Part of a small language model's weights.
Architecture: RMSNorm before each block, rotary positions, no biases in attention or MLP, untied embeddings.
MLP neurons of a small language model. Each row is named by its layer, matrix (gate and up: input weights) and neuron, and shows model dimensions 48-111. Each number is 128 + 32 x the weight over its row's rms, rounded and kept within 0 to 255. A neuron's up and down rows have the sign that makes its largest values positive.
A block is one neuron, or neurons of one layer that tend to fire together. Before each block is what it responds to, as a language model described it from the Wikipedia text at the highest values.

Responds to: A lone "s" word-piece inside or ending names and compounds, e.g. Roth-s-child, Bo-s-niak, Leben-s-raum; also first pieces of names (Free, Pic, San Diego) and "St.".
L2.gate85 [158 107 131 160 136 110 135 115  93 145  80 102 130 114 146 111  89  99 104 127 169  86 175 139 108  93 129 111 132  93 119 124 106 142 145 136 118 141 114 138 192 117 110  87 140 185 148 102 100 109 131 183 169 147 150 109  58  61 156 119 176 124 126 140]
L2.up85 [159 106 150 127 142 139 136 159  79 155 137 129 149 146 186 134 126 144 128 110 204 155 100  94 155 109 164 167 105  84 127 179  87 182 157 130 151 102 130 140 144 118 112  63 146 177 172 134 147 115 124 159 156 109 146 127  86  97 127 112 154 133 159 138]
L2.gate160 [146 140 122 112  90 156  47 134 210 101 136 135 112 204 113 143 148 154 124 101 138 121 116 139 125 155 123 155 127  97 166 142 158 141 120  93 154 135 181  25 104 166 147  82 112 189  65  90 131 166  71 123 208 164  95 111 120 100 118 156 167 144 127 173]
L2.up160 [126 116  66 141 103 107  67 142 175  94 167 121 100 183  81 123 147 158 139  72 178  87 145  99 115 117  98 151 110  74 156 137 137 129 107 121 137 116 180  67 127 113 164 122 100 183 114  59 102 134 157 108 170 192 104 138 146 130 108 102 155 146 125 112]
L2.gate284 [163 108 164 107 171  94 157 133 122 104  81 157 126 104 139 126 143 112 111  95 176 119 195 125 121  82 157 155 178 108 119 145 136 161 140 103 119  83 161 170 120 120 190 111  81 159  96 155  89 127 101 152 159 105 119 172 107 166 125 126 134 127 115  67]
L2.up284 [ 95  89 173 174 104 126 134 149 133 101 124 157  81 114 182  91 140 160 100 167 125 183 169 117 114 128 147  80 109 121 110 142 131 154  97 117 148  39  80 140 182 156 167 129 115  87 108 181 181 131 123 150 163 119 176 133  86 126  84 130 140 112 105 115]
L2.gate445 [ 99 153 119 162  94 107 104 149 196 101  93  88 169 164 150 178 125 118 164 137 148 150 141 113  91 122 135  94 118 121 133 115 188 127 158 105 116 100 152 104 113  73 126 114 140 185 143 164 107 116 136 147 140 108 115 122  91  81 131 122 107  60 132  92]
L2.up445 [ 83 114 129 183  85 114 116 152 131 113  95 126  53 148  94 120 136 138 166 136 124 175 173 133 160 111 119 179 184 110 129 172  92  93 114 129 149 130 122 188 134 141 121 159 109 160 151 179 121  98 124 138 180 164 140 110  85 148 131 140 128 193 131  89]
L2.gate486 [131  59 141 137  63 195 139 105 115  89  77 171 122 135 119 154 123 181 146 184 130 140 129 125 157 109 157 175 152 151  82 139 117 104 131  99 140 132 110  95  97 102 119 151  89  78 161 111 118 146 152 175 110 121 115  87  81 134  99 134 111 136 128 153]
L2.up486 [139 141 146 113 161  56  91 185  91 123 190 143 143 103 141 160  96  95  98  93 112 142  93 145 124 107 118  79 144  81 133 153 142  90 176 163 103  71  87 128 167 142 148 116 121 113 154 167 103  95 110 114 128 138 144 109  99 216 128 167 169  92 155  96]
L2.gate664 [136 174 133 157 144 135 165  95 168 116 130 159 105 191  83 171 113 115 148 146  98 154  85 120 110  91 123  96 118 125 163 183 120 131 132 105 148 101 182 149 122 157  79 146 133 186 145  84  76 190 153 145 157 105 113 127 171 115 170 154 177 127  99 178]
L2.up664 [104 180 201 143 145 111 120 110 159  72 119 120 117 122 117 123 119 129 115 117 115 149  57 110 155 104 116 104 131  82 136 217  91 131 133  95 153 176 154 162 138 142 118 155 150 222 152 135  89 138 150 115 199 135 153 138 175 192 170 106 169  92 106 120]
L2.gate780 [112 144 132 137 128 129 135 139 135 125 143  87 141 175 159 114 120 141 127 125 137  95 136 141 154 160 189 145 208 128 115 150 171 142 165 126 126 199 166  92 191 116 180 159  48  74 173 131 111 131  91 115 144 125  77 121 130  91 111 129  97 159 155  79]
L2.up780 [116 140 119 106  73 146 175 114 155 131 104 129 100 136 151 164  83 135 142 130 141  89 124  63 170 159 153 102 150 105 150 148 167 148 112 105 144 143 174 128 192  83 170 150 140  81 149  81  69 111 101 107 168  79  59  88 146  96  88 155  88 167 150 122]
L2.gate793 [142 155 108 150 147 108 128 139 108 141 126 140  83 133 182 133 152 144 124  94 120  83  49  92 133 128  79 129  84 203 109  98 119 121 179 112 214 144  96 103 168 144 179 161 103 121 124 142 114 136 169 157 117 120  95 169  88 191 115 125  81 145 104 105]
L2.up793 [126 109 129 123 171 118 144 136  82 103  90  77 158 141 147 116 122  99 160 163 115  78  86 139 125 135 140 152 128 176  73 127 162 102 160 115 105 172 111  31 210 140 169 120 118 115 105 150 105 155 177 153 102 104  82 195 112 157 160 136  89 119  96  89]

Responds to: Nouns naming an action or process, mostly right after "the" and often followed by "of", such as migration, discovery, evacuation, nomination.
L2.gate322 [ 89 113 116 128 169 125 124 120 122 126 126 102  83 135 123 132 142 149  66 147 131 160 165 170 141 111 103  98 219 122  86 123 122 105 124  72  85  86 192 131 167 164 136 184 129 131 174 136 129 116  97 125 106 132  95 143 113 158 137 108 170  91  98 162]
L2.up322 [ 97 109  95 117 138 131 113 100 131 108 116 119  76 109 113 144 154 131  61 170 119 111 164 189 133 152 129 114 189  91  55 115 102 116 107  85 125  69 171 150 124 143 134 152 118 142 141 106 140 113 115 112 102 144 109 175 135 159 163 112 158 158 113 154]
L2.gate436 [144 119 165  74 120  95 175 104 128 134 131 143 117 142 146 128 158  90  96  90 146  93  92 173  75 182 125 142 163 123 136 187 109 113 149 127 190 107 123 174 115 165 172 130 122 157 155 140 154 124 122  99 124 169  70 108 144  96 118 145 155 133 156 175]
L2.up436 [166 143 136 100 183  85 156 146 126 165 118 114 144  57 141 144 148 114  99 124 130  14 149 132  87 126 125 187 112 161 108 157 106 150 105  93 162 111 175  96 158 140 153 155 167 150 119 152 157 173 121 118 114 106 114 174  90  85 103 108 133 136 162 116]
L2.gate493 [130 122  49  86  90  75 165  72 173 128 121 145 139 141 119  67 143 150 124 121 122 100 119 123 121 126  98 191 125  95 134 138 188 128 111 132 138  93 101 102 124 163 125 147  94 174 139 166 194 120 154 119  64 115 136 124  69 197 110  82 161 117 151 146]
L2.up493 [118 130 107 180 115 123 136 142  95 124 111 142 183 112 152 137 148 146 154 144 116  99 172 106 138 145 107 140 116 143 105  97 121 137 127 120  81  73 139 178 121  55 114 104  93 233 155 161 149  86  77 142 129 144 127 138 116 142 148 118 125 137 169 104]
L2.gate685 [123 171 139 157 167  92 157 159  64 160 132 102  48  86 165 131  68 170 144 105 171 116 121 124 164 106 105 130 105 160 113 128 131 103 141 147 153  98  77 106 195 138 135 153 145 136 145 139 173 104 168  99  82 159  86 170 137 161 147 121 106 207 136 124]
L2.up685 [ 93  93   9 100 126 143 140 110 120 129 131 136  84  88 182 154  61 137 152 192  72 115 138  45  83 152 145 136  98  96  88 114  86 150  97  95  80 144 170  83 100 119 144 140 114 118 115 153 120 126 142 165 140 101  67 106 101 149 159 137 186 145 164 135]
L2.gate728 [167 165  82 161 139 139 111 162 133 150 129 148  79 118  95 146 144 137 132 128 105  95 130 121 136 175 126 168  86 104  72  88 102 108 121  73 133 117 100  69 123 147 127 136 137 159 144 158 100 100 124 146 151 150  98  36 126 185 138 126 146 147 112 129]
L2.up728 [122 100 117 130 153 103 104 137 103 151 152 135  83 146 157 125 106 152 118 112 109 128 132 166 122 132  96  96  61  69 150  99 137 144 167 108 132 115 123 122 129  80 158 137 119 141 123  98  77 127 191 133 102 145  70 155 137 144 131 174 133 123  98 165]
L2.gate774 [131 128  91 117 114  96 129 128 131 117 163 125  95 151 162  88  93 128 103 171 126 137 159 159 133  80  76 138  72 130 118  72 132 182 133 138  66  73 169 142 159  92 110 158 184 173 163 139 153  76  88 124 103 105 142  93 147 118 185  82 164  91 126 174]
L2.up774 [127 100  58 131 100  64 132 133 135 127 195 118  85 142 142 143 143  98 102 155 123 133 157 136 163  47  92 172 103 105 102 120 198 201 140 165  84  95 158 119 101  95 123  68 157 145 157 146 134  60 103 141  88 121 144 123 121  77 163 124 131 156 101 131]
L2.gate829 [119 109  49 160 101 104 137 157  87 141 136  97 109 120 160 138 132 118  65 176 144 103 145 108 195 138 146 167  88  75 105  64 126 124 151  60 113 112 194  85 154 123 135 201  97 178 131 164 148  91 100  83 132  66 147 172 123 184 179  82 133 178 136 153]
L2.up829 [126 145  75 131 143 114 118  97  78  86 124 136 125 146 144 143 117 120  94 180 175 167 105 167 114 116 118 164  79 129 109 133 119 123 148 130 108 127 108 151 121 101 162 176 148 180 159 114 147 118 130 101  88  98 135 181 130 136 199 166 118 146 107 126]
L2.gate841 [ 86 110 128 108 139 106 114 163  97  83 104 118 110  96 130 113 199 126 153 127 129 163 160 114 128 147 118 134 142 113  33 147 144 118 170  35 132  81 190 130 127 168 102 144 110 128 234 102 129 106 157 188 116 108 151  77  80 126 175 120 131 132  86  92]
L2.up841 [110 109 114  91 133 145 125 143 123  99  84  78 121 134 173 131 184  90 121 154 111 140 148 163 102 120 121 141 182 159  36  98  84 134 176  27  91 121 196 118 140 147 126 105 104 141 186 129  97 117 130 121 102  98 149  78 106 145 106 131 157 130 141  78]

Responds to: Decimal number tokens such as 4.9, 5.4, 7.2, often split mid-number, in tables, coordinates, statistics, measurements and money amounts.
L2.gate105 [132 169 108 180 156  82  77 125 115 151 124 117  99 105 137 121 182 189  88 104 133 128 131 124  96 188 111 128 143  64 141 112 151 125 107 128 147 148  92 164 139 114 145 129  82 138 147 139 121 105  59  99 102 138 144 149 217 177 136 156 186  91 146 149]
L2.up105 [128 156 119 168 172  97  74 106 129 142 127 114 140 140 164 100 162 137  83  68 168  95 106 109 103 144  77 123 140  91 135  97 133 118 106 161 153 154 105 165 115  97 153 128  84 167 166 107 109 107  96 143  86 103 139 140 164  97 125 151 155  72 118 148]
L2.gate185 [ 80 134 124 110 197  93 109 129 123 146 138 107 169 163  75 113 125 168  43 193  62 150  85 114 148 163  86 181 101 112 103 154  91 157 109 104 118 151 107 115  93  98 134 151 152 135 124 117 120 136 109 120 131 119  69 179 103 198 111  96  81 132 113  80]
L2.up185 [103 156 105 100 197 108  83  98 160 124 103 102 151 147 137 130 154 134  68  96 177 126  97  59 197 165 137 158  47 117  98 174 125 100 123  96 138 160  41 122  69  66 130 140 133 101 155 149 118  66 113 118 116 104 110 138 111 145 124 103 108 184 142 139]
L2.gate223 [105 100 161 151 160 143 164 202 121 102 127  69 165 105 117 104  87 109 146 121 148 168  78 124 184  99 128 111 140  68 152 186 138  87 122 108 112 144 124 117 107  89 168 112 137  95 126 144 169 120 131 136 134 169 151 132 103  69 141 199 123  80 146 130]
L2.up223 [103 103 153 168 121 136 171 185 130 102 137 106 158  61 110 105 136 121 129 100 172 159  54 154 118 153 132 111 116 111 158 159 106  99 143 130 126 134  81 114 127  79 169  75 119  97 125 147 157 120  96 116 142 137 173 119 101  87 134 213 109  51 141 113]
L2.gate231 [116  47 107 183 161 163 138  93 140 134 133 114 171 116 207 144 131 154 144  82 124 159 170  74 124 109 135 155 128 219 122 147  84 119 185 145 124 163 158 137 133 131 151  88 117 115 150 101 120 165  66 129 126 147  66  80 150 101  98 131 121  99 169 147]
L2.up231 [100 180 117 110  90 127 118 161  84  79 161 145  46 132 124 144 134 129 156  89  96  47  64 141 124 137 110 162 143 130  84 114 169 131 108  68 149 154 132 151 132 111 138 134  83 109 170 124 153 164 156 138 163 132 162 168 144 149 136 180 149 130 151 143]
L2.gate332 [152 143  96 147 107  95  90  82 104 172 121 137 108 118 201 147 117 189 118 100 164 147  97 118  89 155 148  40  72  90 113 130 122 106 136 106 156 115 135 122 188 103 144 123  81 155 129 168  69 130 155 114 161 101 132 122 221  91 107 136 175 135 130 115]
L2.up332 [126 220  80 148 145  66  79  91 136 158 171 135 137 104 158 118 112 178 108  91 122 133  93  87 111 158 127  93 131  61  74 114  79  94 148 115 129 176 182  81 133 122 104 111 123 125 130 180 130  97  86  87 132 103 107 148 176 110 146 137 182 109 192 115]
L2.gate485 [132 121 141 131 117 136 110 117  86  20 134 108 137 148 153 152 127 112 112 111 116 135 126  79 144 137 148  45  68 114 126 136 149 146 183 113 143 146 127 129 118  94 106 118 136  70 118 133 118 151 122 135 102 115  95 127 176 163 163 140 126 110 188 160]
L2.up485 [132 107 122 134 150 176 139 105  85  67  73 113 113 147 203 122 129  66 174 103 124 112 107  79 131 148 148 114  77 116 124 149 130 246 114 141  92 218 119 138 119 149 142 112  99  39 123  89 169 123 125 120 123 123  58 139 108  79 152 110  96 113 144 148]
L2.gate864 [165 137 142 165 141  87  92 116 167 140  83  82 116 126 141 121  98 120 122 103 105  83 145  99  82 129 143 118 146  65 140 171 130 155  92 128 120 116 109  69 126  62 133  80 101 120 177 115 102 159  85 157 138 109  95 113 108  96 124 106 138 108 141 171]
L2.up864 [162 118  95 125 188 152 133 144 151 112 146  81 157 172 105 136 145 166 106 118 118 182 108 102 157 179 115  57 126 147 141 135 196 126 133 143 129 129 124  54 116 126  99 118 154 161 190 123 102 174  79 136 107 128 101  93  89  98 158 167 172 128 149 141]
L2.gate883 [121 152 110 164 148 110 115 103 132 119 135 148 101  77 168  72 141 206  80 106 143 161  81 153 115 188 101 123 100 100  97  86 181  83 118 176 132 174 167 132 112  70 100 100  98 132 174 117 113  83  94 142 148 112 105 147 153 112 113 195 182 121  95 115]
L2.up883 [142 136  87 160 138 121 103 101 107  81 146 128 114  84 127 122 127 179  87  89 112 133 131 129  90 202 112 127  99  93  93 104 153  95 134 169 107 155 149  92 129  84 112 101 125 160 177 149  42  74  99 120 112 132 153 183 157 101 138 225 160 139  87  97]

Responds to: Gerunds and other action or process nouns (-ing, -tion) used as nouns, often opening a sentence or clause, e.g. Learning, Construction, writing.
L3.gate673 [105 149  80 144 116 139 147  80 110 137 167 125  98 152 110 140 123 155  62 157 140 191 178 151 100 106 124 159  78 122 100 121 141 181 126 157  33  96 133 131 151 105 156 135 144 150 183 139 145  88 119 164 128 101 125  93 113 149 184 145 136 127 107 148]
L3.up673 [158 176 106 142 136 106 133 121 140 113 176  94  65 155 134  53  67 155  97 170 154 168 127 138 159 120 122 176  78 136  57  94 152 156 131 156  92  99  97 142 126 114 120 145 114 150 186 130 141 117 113 160 115 175 101 141 154 124 192 105 131 189 118 175]

Responds to: Number tokens in running text and tables, including leading digit chunks, decimals and ordinals, such as 17th century, 5.5 cm, 12 assists.
L3.gate391 [ 47 180 125 104 118  60 150  97 139 109 115 213  94 163 115 156 106 144 168 102  53 147  87 153 111 158 135 120 154  67 161 108  72 151  69 127 153 138  71 119 125 151 186  85  97  87 122  57 125  98 104 106  73 138 124 139 127 178 124 141 142 109  89 101]
L3.up391 [217 150 127  86  90 119 181 154 167  95 134 150  71 112 135 191 153  89 129 112  68 154 111 137  38 120  77 117 142 122 130 121 129 159 120 113 149 123 131 137 104  89 140 149 151 150 139 184 146  90 102 164 156 111 175 151 138 115 111  92 174 121 176 148]

Responds to: Main verb stems or final verb pieces right after to, for, in, by, such as, usually before an object, e.g. comprehend, managing, remedy, track.
L8.gate21 [114 117 118 110  87  74 152  80 139 131 194 172 167 181 182 115 113 124  60 203 107 157 169 103 109  82 115 112  49 152  96 143 132 176 132 174  93 141 142 118 132  94 105 173 124 141  94 135 102  84 139 135 107 117 147  92 120 174 134 143 179 142 105 115]
L8.up21 [161 110 116 120 109 106 115 162 180 129 121 109 174 115  82 107  82  81 124 176 177 135 124  79 141  90  98 200  60 114 138  96 163 122 152 137 128  61 121 116 190 104 103 159 155 120 136 175 135 160 118 216  95  65 117  77 128 110 185 148 108 124 104 167]
L8.gate136 [142 115 134  65 117 133 146 139  86 127 122 143 153 204 140 137  81 159 104 163 112 106 177 102 103 107 152 108 165 133 164  99 127 159 122 147  88 177 108 128 136 142 112  89 137 150 181 173 157 101  93 160 139 155 124  84 123 147 128  97 176 136  45 192]
L8.up136 [123 174  92 115 123 121  88 114 135 111 139 184 168 139 178  68 135 197  87 122  84 120 150 124 145  99 140  60  78 160 171 153 125 113 119 153 133 135 136 180 157 113 143 137 125 147 164 116  60 135 160 185  57 176 169  96  97  96 120 111  23  79 150 125]
L8.gate148 [122 141  81  95 153 136 149 153 113 109 109  96 111 162 159  83 114 184  91 124 165 117 163 113  75  66 128 132  60 145 145 140 129 143 158 146 110  99 171  96  92 126 193 116  88 121  98 125  90 138 100 182 124  73 148 151 128  98 162 141 149 113 113 131]
L8.up148 [121 111 127 116 115  93 126 115 131  99 139  81 152 171 174 160  94 179  47 130 103 153 140 139 107 105 125  89  74 129 114 120  72 136 166 159  76 169 179 146 119 101 123 140  79 138  91  84  46 147  72 170 111  81  96 147 147 112 111 168 127 106 138 137]
L8.gate202 [113 144  93  45 133 113 160 122 119 133 195 135 140 161 168 110 147 140 137 174 133 148 127 143 124 116 143 138 109 119 155  59 128 122 141  83 114 188 117 113 136 165 136 112 164 138 101 145 199  69  72 118 131  78 156 131  64 165 133  93 146 111 174  99]
L8.up202 [101  76 170 105  86 116 167 155 191  87 126 177 143 129 129  63 138 100 115 109 150 111 113 114  90 163 145 131  81  88  91  86 105 178 130 127 124 225 111 123 136 175 158 139 118 165 139  86 153  90 112 105 139 131 132 120 104 165 124 145 120 126 113 119]
L8.gate601 [127 124  72 103 120 137 103 157 171 109 128 145 176  97 149  87 150 136  92 121 124 100 103  68 138  93 137 176  92  95 128  65 166 165 171 160 143 194 113 122 104 151 127 162 106  49  72 121 112 150 140 114 170 179 110 103 133 148 105 131 136  77 139 146]
L8.up601 [ 78 129 118 129  84 123 164 187  85 117  96 107 154  68 123 157 110 129 134 129 109 149 118  85 116 170 117 109  58  82  94  71  92  98 138  59 114 170 176 145 149 102  92 113 135 126 111 109 116 103 192 111 127 176 132 108 148 136 104 138 115 145 198 162]
L8.gate635 [123 143 103 143 134 121 120 127 155  94 215 129 149 157 189 154  82 133  97 130 102  58 125 134 139  81 172 136 115 139 129  60 114 145 132 144 107 201 157 132 119 162 131 106 128 145 118 106 133 132  79 169 134 128 139 176 153 116  55 175 160 126 165 153]
L8.up635 [124 157 104 150 104 151  84 107  97 119  87  81  97 135 170 154 175 133 123 111 139  82 104 135 205 111 163 122 107 141 102 127  74 206 105  97 133 114 111  96 172 212  99 141 131 150 123 158 144 100 114 139 109  94 138  87 159 174 141 172 105 142 132 135]
L8.gate661 [ 69  88 136 126 130 146 111 102 184 131  93 131 126 180 156 118 149 162  85 136 128 118 137 120 111 201 118 134 114 114 150  92 132 141 177  99 164 156 110 107 158 127 125  85  85 111 177 103  94  91 104 109 138 156 121 162 117 142 156 149 146 147 118 135]
L8.up661 [129 137 145 136 134  69 128  77 168 166 109 134 122 197 108  99 127  72 124  76  89 145 178 180 118  98 135 166 110 170 140 119 116 116  66 126 131 196 140 168 128  93  44  99 107  59 151 162  91 125 156 130 143  88 157 108 185 110 157 162 118  75 152 162]
L8.gate894 [ 65 112  77 183 131 107 102  99 107 162 145 105 132 159 144 116  88 144 112 158 125 116 152 100 109 120 140 120  55 148 173 212  80 144 169 154  83 121 104 136 157 112  91 151 123 172  91 176 116  87 136 117  99  94 164 123 164 172 142 124 161 153 164 157]
L8.up894 [ 62  94  52 124 154 151 168 130 127 123 126 161 121  76 125 123 166 131 183 162 165  95 158 114 148 146 115 101 134  90 178 159 102 184 110 134 192 126 126 149  98 110 115 109 102 151 145 141 130 143  94 127 128 111 141  88 150 122 165  94 120 168 137 110]

Responds to: The letter-piece s inside or at the end of multi-token proper names, often foreign (Hilde-s-heim, Li-s-zt, Naga-s-ato), and plural s on team or band names (Skyhawks, Brides).
L3.gate815 [ 54 143 120 154  82 154  72 152  90 173 121 166 175 118 156 130 130 155 122 138 192 112 199 164 176 156 137 112 140 139 154 136 114 131 154 147  98  68 175 143  83  86 105 118 116 193 165 164 156 111 122  88 107 116 124  67  76 112 115  46 120 179 112 129]
L3.up815 [142 146 120 142 132 106  92 155  98  86 146 139 133 156 144 121 187 188 184 131 108 105 180 132 140 165 139 108 146 157 129 109 122 116  74 201 111 134 131 179 161 103 183 134  94 178 126 139 130  98 147  84 121 143 137  78 112 107 185 139 101 117  76  73]